Weights of a small GPT-style language model, trained from scratch on English Wikipedia.
Size: 11 layers, 7 heads of 64 (1 for keys and values), MLP 896 SwiGLU, vocabulary 12300, 29.4M parameters.
Architecture: RMSNorm before each block, rotary positions, no biases in attention or MLP, untied embeddings, normalized queries and keys.
MLP neurons of a small language model. Each row is named by its layer, matrix (down: output weights) and neuron, and shows model dimensions 48-143. Each number is 128 + 24 x the weight over its row's rms, rounded and kept within 0 to 255. A neuron's up and down rows have the sign that makes its largest values positive.
A block is one neuron, or neurons of one layer that tend to fire together. After each block is what it responds to, as a language model described it from the Wikipedia text at the highest values.

L6.down42 [133 107  83 101 105 115 104 139 101 102  98 159 137 132 138 111 108 143 113 153 107 133 151 125 123 111 155 157 147  98 137  74 137 132  85 130 133  81 108 145 130  93 126 140 125 115 134 111 159 133 115 137 105 102 146 125  99 150 195  79 111 152 129 159 116 142 146 128 130 134 130 147 132 125  95  94 155 141  96 110 167 143 151 143 136 171 152 120 155 133 147 149 133 123 187 142]
L6.down402 [102 112 111 187 102 109 100 144 101 170 131 114 117 117 121 158 128  89 142 119  92 128  98 161 151 110 123  72 108 108 152 113 120 124 121 133 115  91 167 134 159 134 162 123 107 125 139 126 140 149 107 177 137 143 124 150  98 136 151 126 101 152 134 112 149 132 106 116 137 125 139 134  88 118  85 122 120 139 144  93  73 134 143 109  95 121 132 171 122 122 108 109 107 117  89 139]
L6.down405 [124 125 159 111 147 144 137 103 124 144 116 149  93 111 132 117 100 128 128 143 144 155 130 100 108 156 121 115 109 126 102 124 117 127 154 167 153  93  89 109 115  89 130 134  95  95 150 112 122 159 158 120 152 127 119  99 136 159 123 121 141 110 160 135 185 144 129  98 141 112 131 120 123 159 135  92 126 160 163 131 129 118 147 130  58 133 128 131  92 137 138 162 105 147  84 165]
L6.down630 [154  95  70 171 145 150 139 107 152 123 168 146 144 104 144  83 157  74 118 109 131 105 129 163 145 119 148 118 138 145 143 137 181  88  98 138 130 129 128 161  71 101 186 133 157  90 103 167  92 109 127 102 129 153  94 141 110 123 117 150 142 124 114 102 132 100 163 143 120 167  95 130 132 139 135 140 123 113 141  50 121 131 107 156 159 180 107  97 143 118 125 133 126 126 106  96]
L6.down696 [148 147 134 128 175 105 125 130  98 169  85 130 107 115 119  89 169 122 113 115 107  98 138 136 152 117  86 133 109 141 118 132 155 146  75 174 192  92 115 109 137 104 168  95 141 127 122 106 132 148 108 119 137 156 145 153 130 155 184 170  57 110 103  93 137 145 106 154 149 132 116 130 142  98 139 168 110 160  87 135 136 151 142 156 166 123  94 140 124 134 127 123 137 134 136 111]
L6.down719 [ 83  97 103 149 129 125 101 146 144 122 132 146  90 161 137 119 121 117 101 115 136 158 145 129 121 128 173 105 118  92 105 147  78  99 146  95 147 110 109 132 139 106 164 130 108 126 146 138 102 134 117 143 141 132 120 113  95  90 140 102 167 157  87 131 155 113 155 136 147 149 137 149 138 133 143 115 117 108 161 115 147 135 121 183 117 152 132 157 116 141 138 126 137 140 135 109]
L6.down783 [129 146 140 157 131  95 119  95 129 121 130 130 102 151 153  75 188 131 106 123 124 107 140 109 105 146 100 142 131 115 127 128 144 168 197 110 158 140 127 124 127 137 108 126 127 155 110 120 140 152 133 115 118 148 147  98 134 124  89 205 125 128 112 118 127 185 120  74 138 137 114 129 151 164 125 133 150 151  96 174 170 107 110 129 137 132 110 143 120 139 118 127 135 109 107 123]
L6.down855 [129 109 151 112 111  81 174 104 133 108 153 169 111 184 151  85 107 132  96  88  88 162 120 159 160 143 156 121 160 139 133 162 102 153 154 133 162 105 132 117 107 128 149  79 165 160 150 132 101 135 102  94 108 127 164 133 115 117 103 110 105 136 127 130 154 142 132 140  95 158 149 137 173 119  87 124 100 126 154 129 166 150 113  82 126 177  79 159 133 143  99 129 136 133 132 137]
Responds to: Before-a-number quantity cue

L6.down6 [111 130 112 106 113 117 115 138 115  90 151 133 145  91 148 140 141 155 115 133 110 106 119 107 155  99 152 126 129 124 167 155 107 147 139   0 119 140 121  81 101 140 115 102 130 150 144 136 105 121  90  79 142 158 140 143 149 152 139 116 138  98  91 104 161 146 124 148 129 113 136 139 123 143 127 117 157 147 137  96 122 151 165 123  80 152 124 115 156 113 151 118 126 172 136 157]
L6.down203 [148 137 110 177 153 121 105 149 111 129 110 121  99 156 155 125 107 111 101 185 137 131 150 116 138 106 117 140 123 140 121 134 163 117  96   0 135 134 150 130 110 107 132 145 165 103 130 135 117 144 149 124 115 124 100 125 116 151 137 100 147 130 169 113 145 140 134 105 126 131 117 129 148 147 121 147 134 122 122 147 156 147 117 115 127 126 128  89 127 147 114 121 131 116 130 133]
L6.down249 [131 108 146  93 160 101  84 133 123 100 106 103 156 143 168 143  89 114 132 121 101 128 145 127 125 102 106 132 111  98 119 112 107 152 137  33 117 169  87 151 140  55 121 110  94 113 140 118 140 114 133 120 109  93 136  99 130 156 110 117 145 113 132 119 159 117 167 147 140  93 114  84 132 109 142 170 145 131 139 184 124 130  82  92 182 136 185 126 171 110 107 115 151 144  97 104]
L6.down265 [122  94 102 135 100 124 127 131 144 101 141 106 147 141 136  88 103  93 167 113 114 134 134  90 124  92 159 139 108 142  99 141 166 132 126   0 135  97 113 105 130 141 133 148 140 134 100 132 127 122 123 140 124 127 154 144 127 117 112 102 145 134 164 147  82 157 130 141 123 121 118 152  87 123 106 123 129 120 144 103 103 131 132 124 126 109  74 124 121 132 114 127 116 132 109 129]
L6.down344 [126 121 145 134 123  91 110  81 109 117 124 135 100 152 136 128 138 142 117 148  96  88 141 152 131 122 129 137 111 133 145 128 144 103 141   0  84 137 122 180 147  99  88  92 150 125 161 112 160 117 129 120 114 160 105 148 112 131 103 133 118 138 113 121 120 136 110 113 146 113 132  91  97 132  98 127 100 177 149 156 132 122 145 125 111 149 136 145 137 116  90 114 139 149 117 112]
L6.down478 [135 117 133 106  94 115 119 155 158 186 148 126 131 107 135  98 159 110 106  88 117 168  91 111 122 119  84 131 132  95  93 131 169 160 163  15 136 134 151 175 135  96 100 127 139 143 162 143 116 146 130 104 146 156 175 107 124 120 113  99 127 107 121  83 142 123 162 162 151  88 108 112 141 129 103  89 128 142 102 128 174 145 171  85 175 143 122 128 173 108 136 129 107 147 126 101]
L6.down553 [167 114 146  80 147 109 138 137 144 122  80 118 146 166 130 122 134  96 140 127 120 134 148 144 129 124 129 110 124 123 182 140 129 146 178   0 172 129 134  76 144 138 121 156  98 147 103 110 160 127 136 140 157 178 126 155 140 112 100 147 131 128 113 116  99 171 117 118 115 144 121 153 129 150 168 135  91 107 169 156 143 125 117 152 110 122  97 108 102 119 109 139 110 100 159 117]
L6.down555 [119 151 153 147 149 153 149 145 167 127 146 109 149 145  96 135 112  94 100 125 123 160 135 140 156  84 117 136 134 124 120 120 120 130 141  73 125 137  75 108 171 118 115 160 127 127 186 133 133 145 161 119 115 123 134 107 128 130 183  66 146 170 139 125 150 119 105 116  92 161 144 156 174 162 155 151 157 152 130 127 110  83 109 164 122 127 164 119  81 106 131  96 138 102  89 130]
Responds to: Paragraph-ending line break

L4.down27 [111 126 115 145 153 122  94 135 148 130 137 115 104 135 191 116 118 105 120 170 108 110 157  92 148  74 129 132 106 126 104 129 158 132  90   0 129 142 137 139 109  83 111 106 141 110 176 164 117 134 143 111 128 153 148 114 140 147 107 103 143 131 130  71 132 134 117 134 127 128 126 123 124 153 117 123 121 140 146 143 161 126 116 140 128 135 119 119 124 115 138 132 128 118 117 136]
Responds to: Paragraph-ending line breaks

L3.down30 [131 143 126 144 121 112 130 106 140 108 159 151 170 124 107 116 101 201 152 123 161 133 113 143 127 127 123 132 123 147 101 130 135 103 134  89 116 146 163 143 159 110 129 145 152 147 151 142 109 109  81 129 134 127 170 146 123 113 143  97 151 146 118  96 139 103 146 132 125  88 181 102 120 120 125 118  96 143 152 140  93 101  88 109 102 136 160 115 136 153 118  98 119 160 127 116]
L3.down62 [146 141 145 101 163 137 111 161 106 113 107 129 152 142  92 158 128 125 147 122 117  98 125  96 132 109 126 116 169 168 110 166 123 164 140 111 123 141 124 144  97 117 112 176 128 107 116 110 136 127 126 130 130 172 126 125 102 134 110  95 106 121 117 155 108 127 102  93 166 120 112 127 124 122 126 141 162  98 140 121 131 166 155 111 101 118 142 128 147 106 113 117 136 168 125 121]
L3.down187 [ 99 156 113 179 121 102 133  95 138 135 143 152 117 117 178 119 168  87 125 152 106  98 138 156 118 135 112 118 168 144 134 127 130 157 134  86 185 144 115 146 140 133  99 135 110  90 164 101 108 173  82 130  85 153 119 145 144 127 133  84 124 141 146 126 102 176 133 120 141 145 124 121 174 131 129  92 121 108 120 125 119 137 144 169 133 153 136 177 160 137 104 112 160 138  82 172]
L3.down290 [124 161 106 183 122  84  67  72 112 167 120 133 113 143 110  99 104 123  86 154 121 148 101 114 113 138 117 148 113 127 163 132 102 117 144 176 117 126 112 139 200 132 124 105  89  62 111  93 124 130 147 147 133 109 135 138 156 139 114 154 114 112 141 130 134 154 121 132 149 124 134 143 158 115 131 127  84 100 131  83 153  98 146 106 120 129 129 162 135 149 141 191 130 125 119 144]
L3.down654 [ 97 113 133 140 149 145 110 123 124 123 113 157  96  94 140 169 142  99 113 130  90 131 153 106  93 102 111 139 138  71 106 158 119  82 146  44 140 149 134 189  84 115 167 128 127 128  66 150 117 125 154 119 128  69  91  94 126  94 115 126 102 142 115 140 167 103 131 113 138 142 121 150 151  99 110 163 165 139 137 107 110 114 134 128 107 144  87 108 140 142 148 109 149 105 104 110]
L3.down657 [114 135 182 165 151 168 151 128 124 114 155 103 144 113 125 116  98 129 110 145 123 119 128 141 171 122 135  98 135 160  94 165 144 134 132 201  98  98 143  98 132 151 184 148 154 132 113 124 117 152 153 136 147  82 137 130 125 101 129 144 143 121 109 111 147 141 123 138 171 130 128  68 171 147 160  85 107 130 135  99 140 140 140 125 132 127 137 129 105 104 176 104 104 142 107 111]
L3.down780 [110 123 113 139  93  86 115 120 155 146  93 152  88 121 145 120  72 152 166 122 108 142 148 185 154 155 113 157 142 116 124 136 102 127 131 118 133 114 113 103 127 106 134 115 134 100  89 115 139 174 165 125 169 141 159 134 123 124 120 146 151 134 143 137 107 115 126  82 166  80 166 165 144 133 133 122 145 102 129 110 154 105 104 130  85 127 127  96 153 143  85 120 131 127 117 105]
L3.down845 [146 128 128 163 130 116 157 132 148 137 173 121 123 135 122  92  97 103 153  76 149 100 141  86 153 118 120 133 110 145 121 117 153  80 198  69 110  99 158 137 153 110  83 141 145 141 177 101 112 147 127 152  91 129 110 146  74  78 122 133 133 135 107 111 145 130 133 118 119 125 167 116 152  68 139 147 143 115 108 121 110 118 148 176 110 149 145  81 123 107 137 143 142 169 154 127]
Responds to: Phrase-closing prepositions and dollar signs

L4.down42 [150 183 123  89 142 115 124 134 111  93 125 117 154 169  96 115 128 153  76 108  80  61  98 144 140 130  88  98 137 130  65 116 123 150 123 118 148 144 138 200  55 116 130 141 124 136 110  93 122 164 106 155 161  98 116 143 139 146 107 106 189 128  92 172 155 167 138 100 140 118 142 124 128 147 148 159 125 105  76 159 173 124 131 154 110 159 105 154 133 117 112 130 140 120 129 134]
Responds to: Person role nouns

L4.down647 [129 127 153 133  72 156 115 142 145 131 140 154 138  97 133 147 138 112 115 145 157 120 147 138 125 131 146  60 103 185 161 130 166 156 140 136  86 100 140 157 176 107 152 131 153 117 130 105 116 125 130 136 126 163 119 153 126  90 134 151 124 129 149 110 142 116 143 123 114  93 143 146 104 102 171  83 170 133  97 127 136 101 121  91  91  99 124 107 100 116 153 155 164 109 117 127]
Responds to: Compass-direction name prefixes

L6.down54 [ 93 123 158 126 109 129 103 128  90 173 141 134 114 142 125 152 130 140 138 111 100 119 152 127  96 133 108 113 113 148 128 138  73 102 112 104  96 107 177 119 135 158 149 168 109 117  93 138 155 121 136 101 127 138 136 104 128 159 158 173 134  86 109 105 137 105 107 118 125 102 203 137 160  95 172 120 135 143 134 127 117 172 175 131 144 102 103  88 126 136 171 115 119 126  71 134]
L6.down92 [149 153 123  93 104 174 184 152  72  81 130 114 124  98 117  81 125 130 100 117 138 107 113 134 100 108 131 135 110 102 149 143  98 152 103 154 144 113 113 135 137 172 136 139 179 101 128 118 123 141 119 135  92 135 107 137 152 129 155 129 141  91 167 139 176  59 145 137 122 107 139  66 159 131 152 124 141 107 111 141 113 151 144 123 132 163 110 174 104 124 134 117  89 128 128 129]
L6.down282 [143 111 180 111 117 131 154 152 141 169 137 136  89  86 171 146 104 107 128 106 120  83 137  97 123 127 137 121 119 125  81 106  96 156 130 126  98 120 137  96 134 102 110 107 135 118  66 146 185 119 101  96 145 115 131 159 134 123 113 114 153 193 110 104 145  93 114 137 101 130 130  87 155 120 164 106 205  93 144 116 131 125 130  96 108 125 166 121 100 116 101 133 100 107 123 103]
L6.down292 [118 105 159 116 114 124  94 131 159 152 143 113 117 104 153 172 116  89 124 117 141 139 139 123  92 130  73 119 156 107 134 174 178 141 118  97  95 145 126 132 140 162 132 134 145  90 120  95 132  99  78 134 127  87 136 104  85  81 104 108 169  73  90 154 133 141 150 157  90 136 151 153 150 119 147 168 120 120 106 143 104 158 124 166 112 123 154 130 153 121 172 209 142 146 120 143]
L6.down305 [123 105 127 102 112 104 116 156 107 122 129 100 169  82 132 127  98 119 116 120 150 138 123 102  80 126 137 106 143 135 115 166  95 144 128 127 109 135 110 137 100 134 142 110 118 140 111 112 152 110 104 140 141 108 109 118 163  86 134 123  80 124 157 175 134 158 107 102 111 142 146 153  92  94 147 150 143 131  89  79  89 155 154 128  68 154 125  77 137 140 123 128 140 130 103 129]
L6.down687 [122 127  74 146 128 137  76 128 111  97 145 129 131 131 153 103 101  99 110 131 160  81 109 161 100 145 143  88 121 137 165 134  78 124  73  63 172 123 114 140 132 103 130 121 107 125 145 131 154 135 156 109 164 120 127 117 144 133 149 107 157 173  95 130 136 146 122 121  99 134 161 181 139 144 125 162  91 136 155 125 165 107 115 110 126  94 120 106 135 140 128 138 129 119 148 120]
L6.down704 [133  93 158 123 119  96 155 197 131 163 157  84  92 121 134 122 122 121 115  98 139 123  86 174 125 101  83 166 104 136 144 124 136 175 130  97 120 143 117 116 108 116 115  93 195 130  69 106 151 147 131  89  96 148 141 109 127 142 106 166 114 145 133 179  88 138 117 128 135 154 172  86 156  92 143 111 106 111 113  97 133 127 114 160 114 134 140 158 138 109  76 163 112 112 131 129]
L6.down786 [103 106 109 109 123 140 175 150 176 121 114 156 118 110 113 105 107 105 139 137 147 148  87 159 131 141 138 142 122  84 122  99 139 139 131 153 132 126 123 143 124 155 142 211 112 145 125 128  94 114  67 161 122 123 141 126  91 146 102 162  95  91 111  91 140 128 180 119 109 133 119 124 106 122 126  97 130 133 122 177 119 135 116  97 121 126 113 111 146 140 100 137 131 115 103 164]
Responds to: Word-start fragments, especially "ind"

L6.down21 [130 142  75 133 119 171 178 114 135 133 118 140 151  46 169 105 152 162 121 177 169  74 126  76  76 136 137  93 100 150 116 131 128 118 135 118 140 112 177 185 105 120 118 126 144 135 177 111 169 163 132 115 144 125 104 124 120 115 153 149 130 124 153 184 100 131 145 121  68 125 131 135 126 139 116 118 127 120 104 116 134  96 142 158 130 108 130 144 109 128 117 137 148 153 109 128]
L6.down139 [166 148 128 119 135  92 163 144 121 105 128 107 154  78 122 123 131 120 111 117 107 102 145  86  75 163 128 128 138 123 119 132 115 114 165  85 123 142 171 116 172 153 125 130  91 132 114 165 117 156 138 140 123 133  74 161 172 125 118 110 162 149 144 172 111 120 170 112 112 135 103  70 122 149 124 142 138 136 169 139  94 158 152  99 155 162 138 124 158  98 101 124 122 131 153 163]
L6.down267 [103 142 109 157 111 123 131 146 105 104 150 133 134 148 131 174 139  89 142 111 143 163 132 129 138 164  91 114  79  98 115 130 146 101 158  82 129 110 150 152 123 121 125 139 122 120 132 130 148 100 121 162 122 104 162 123 134  91 133 116 121 141 133 156 171 166 135 124 131  88 122 122 184 157 113 139  70 154 110 154 143 164 142  83 115 137 149 113 139 116  97 161 119 150 111  88]
L6.down395 [115 106 167 120 119 116 126 112 111 128 145 160 189 178 123 119 124 132 140  97 143 114 109 114  88 131 114 140 167 125 117 119 151 143 122 124  96 110 102  85 110 136 124  88 105 149 138 151 142  92 143 151  84 128 169  96 177 121  57 108 116 141 114  83 120 105 171 105 115 136 139 108 152 151 111 126 131 118 161 141 119 116 146  96 135 129 154  92 106 105 119 139 142 166 120 138]
L6.down457 [152 113 139 125 154 111 149 149 105 127 123 110 143 147 103  77 156 124 105 139 133 117 136 139  99 153 118 140 101 121 104 100 136 143  72 108 123 103 159 177 129 123 113 141 107 146 134 102 131 141 150 151 187 136  93 133 127 115 172 101 135 120 101 148 148 150 121 107 134 124 145 154 150 142 115 116 141 178 152 118  93 110 163 147 133 117 114 102 117 156 131 120  93 125 119 152]
L6.down648 [130 161 154 117 131 124 168 185 125  99 117 151 112 172 100 110 144 141  68 118  85 104 119 175 119 109 136 104 110 167 100 142 114 126  90 144 131 110 100 190 118 156 102 103 103 117 162  99 154 142 135 142 142 141 123 146 137 101 123 115 127 101 131 160 167 152 139 143  87  94  95 195 148  87 137 160 107 119 124 141 128 118 115 138 141 133 116 141 137  70 115 146 152 142 154 139]
L6.down726 [143  92 133 112  96 170 145 126  99 112 102 138  95 123 118 104 174  98 105 110 145 127  97 185  95  79 111 140 138 103 114 110 111 131 157 172 125 112 143 162 167  98 136 102 142 134 135 111 164 147 112 113 137 135 109 137 114  94 116 170 162 144 131 115  94 142 122  92 149  80 132 127 164 122 156 124 142 157 117  96 128 115 114 127 144 149 149  99 148 122 117  96 134 102 110 139]
L6.down877 [108 130 111 148 146 135 135 146  94 150  94 140 143 137 101 104 127 132 158 136 181 122 177 118 141 130 120 147 138 168 126 121 115 113 141 154 123  88 170 138 136 136 151 134  99 137 141 122 125  95 116 141 120 156  99  94 104 195  80 161 134 142  90 169 140 160 144  78 102 124 120 152 127 136 170 175 127 121 124 156 177 147 114 147 115 107 132 122 127 159  91 130 102 109 176 139]
Responds to: Titles before names

L3.down7 [120 153 121 122 127 129 144 123 138 154 111 135 108 125 114 130  99 174 127 152 144 113 126 104 112 114  99 116 135 127 176 113  85 146  99  76 148 133 117 138 105  99 181 117 111 115 166 143 106 121 143 139 182 151 163 162 111 188 116 111  96 169 118 104 124 121 114 129 136 113 115 128 149 128 138 156 161 107 123  68 113 128 147 164 151 164 122 105 142 121 148  80 129 130 114 136]
L3.down61 [ 52 131 114  80 135 146 172 134 123 111 119  97 131 168 128 113 114 145 180 159 164 130 132  99 126  95 128 122 114 133 124 125 137 109 147  28 118 166 158 107 156  98 159 133 104 112 106 171 121 136 157 135  88 125 144 154 108  87 173 158 116 130 155 110 123 110 115 119 120 138 112 176 122 103 129 162 158 108 176  92 140 162 147 116 175 165 136 157  96 142 127 132 112 158 123 121]
L3.down199 [127 121 106 108  97 134  71 161 118 119 146 139 110 107 180 106 148  89 125  98 160 110 152 144 127 183 160 126 108 134 137 120  97 148 145  71 144  79 142 156 155 159 140  93 152 149 122 152 160 126 139 149 123 127 140 143  89 131 127 162 124 162 105 172 131 142 141  83 136 107 139 116 124 140 151 128 108 105 122 134 159 135 111 158 133 137 133 140 182 156 147 113 132 146 103 154]
L3.down397 [134 120 136 140 170 128 143 105 138  86 139 101 167 161 158 130 128 169 136 129 128 140 106  87 158 104 132 101 127  99 111 120 116 124 114  35 117  80 146 116 166 119 129 127 161 139 106  88 138 129 129 113 130  97 112 121 126 125 152 147 106 132 136 118 122 109 127 139 147 158 112 126 131 153 160 125  95 150 122 123 143 134 128 139 128 115 136 118 163 134 139 156 163  99 108 127]
L3.down439 [150 161 112 150 141 113 124  88 165 118 181  92 116 179 135 124 139 184  98 110 105  98 119  73 122 151 142  93 130 140 141 137 162 127  91  19 155 140 163 138 118 113 158 157 131 169 157 132 118 114 157 158 104 142 137 132 134 143 153 108 113 129 120 139  90 141 135 110 112 140 111 114 173 126 157 137 134 142 122 116 112 133 162 139 102 155 164 159 139 146 135 128 130 119 100 103]
L3.down664 [ 96 128 145 153 138 126 136 156 142 128 130 128 110 107 163 110 123 109 142 160  96 119 131  88 124 122 138 141 113 153 113 145 156 115 134   0 152 129  92 120 121 110 115 114 138 109 130 121 149 145 116 103 148 131 153 110 115 138 117 121 134 130 142  91 142 150 132 129 123 143 111 129 143 128 115 136 111 124 133 104 150 119 126 127 142 131 119 143 136 126 133 106 119 110 146 119]
L3.down729 [142 159 117  97 137 115 128 139 129 156 150 120  94 141 131  92 145 153 144 125 134 145 127  89 105 135 137 121 119 130 121 123 152 147 156   0 162  91 134  99 153 153 142 115 146  86 136 110 145 108 126 108 145 131 107  84  95 158 127 166 117 106 102 109 157 115 164 133 155 110 113 102 132 158 140 120 134 140 135 153 119 142 131 149 104  91 123  84 110 138 170 139 110  80 112 130]
L3.down831 [125 152 137 117 104 137  95 137 109 142 137 139  92 138 159 130 154 132 133 101 122 149 131 145  84 112 117 136 106 149 118 172 117 131 114  88 120 144 123 105 124 121 106 135 133 146 133 152 155 136 140 152  89 117 141 114 114 190 130 122 201 148 109 110 134 138 126 164 118 130 126  90 150 149 127 145 126 139 129 113 118 115 128  95 168 134 143 149 157 168 137  66 124 100 116 115]
Responds to: Paragraph-ending line breaks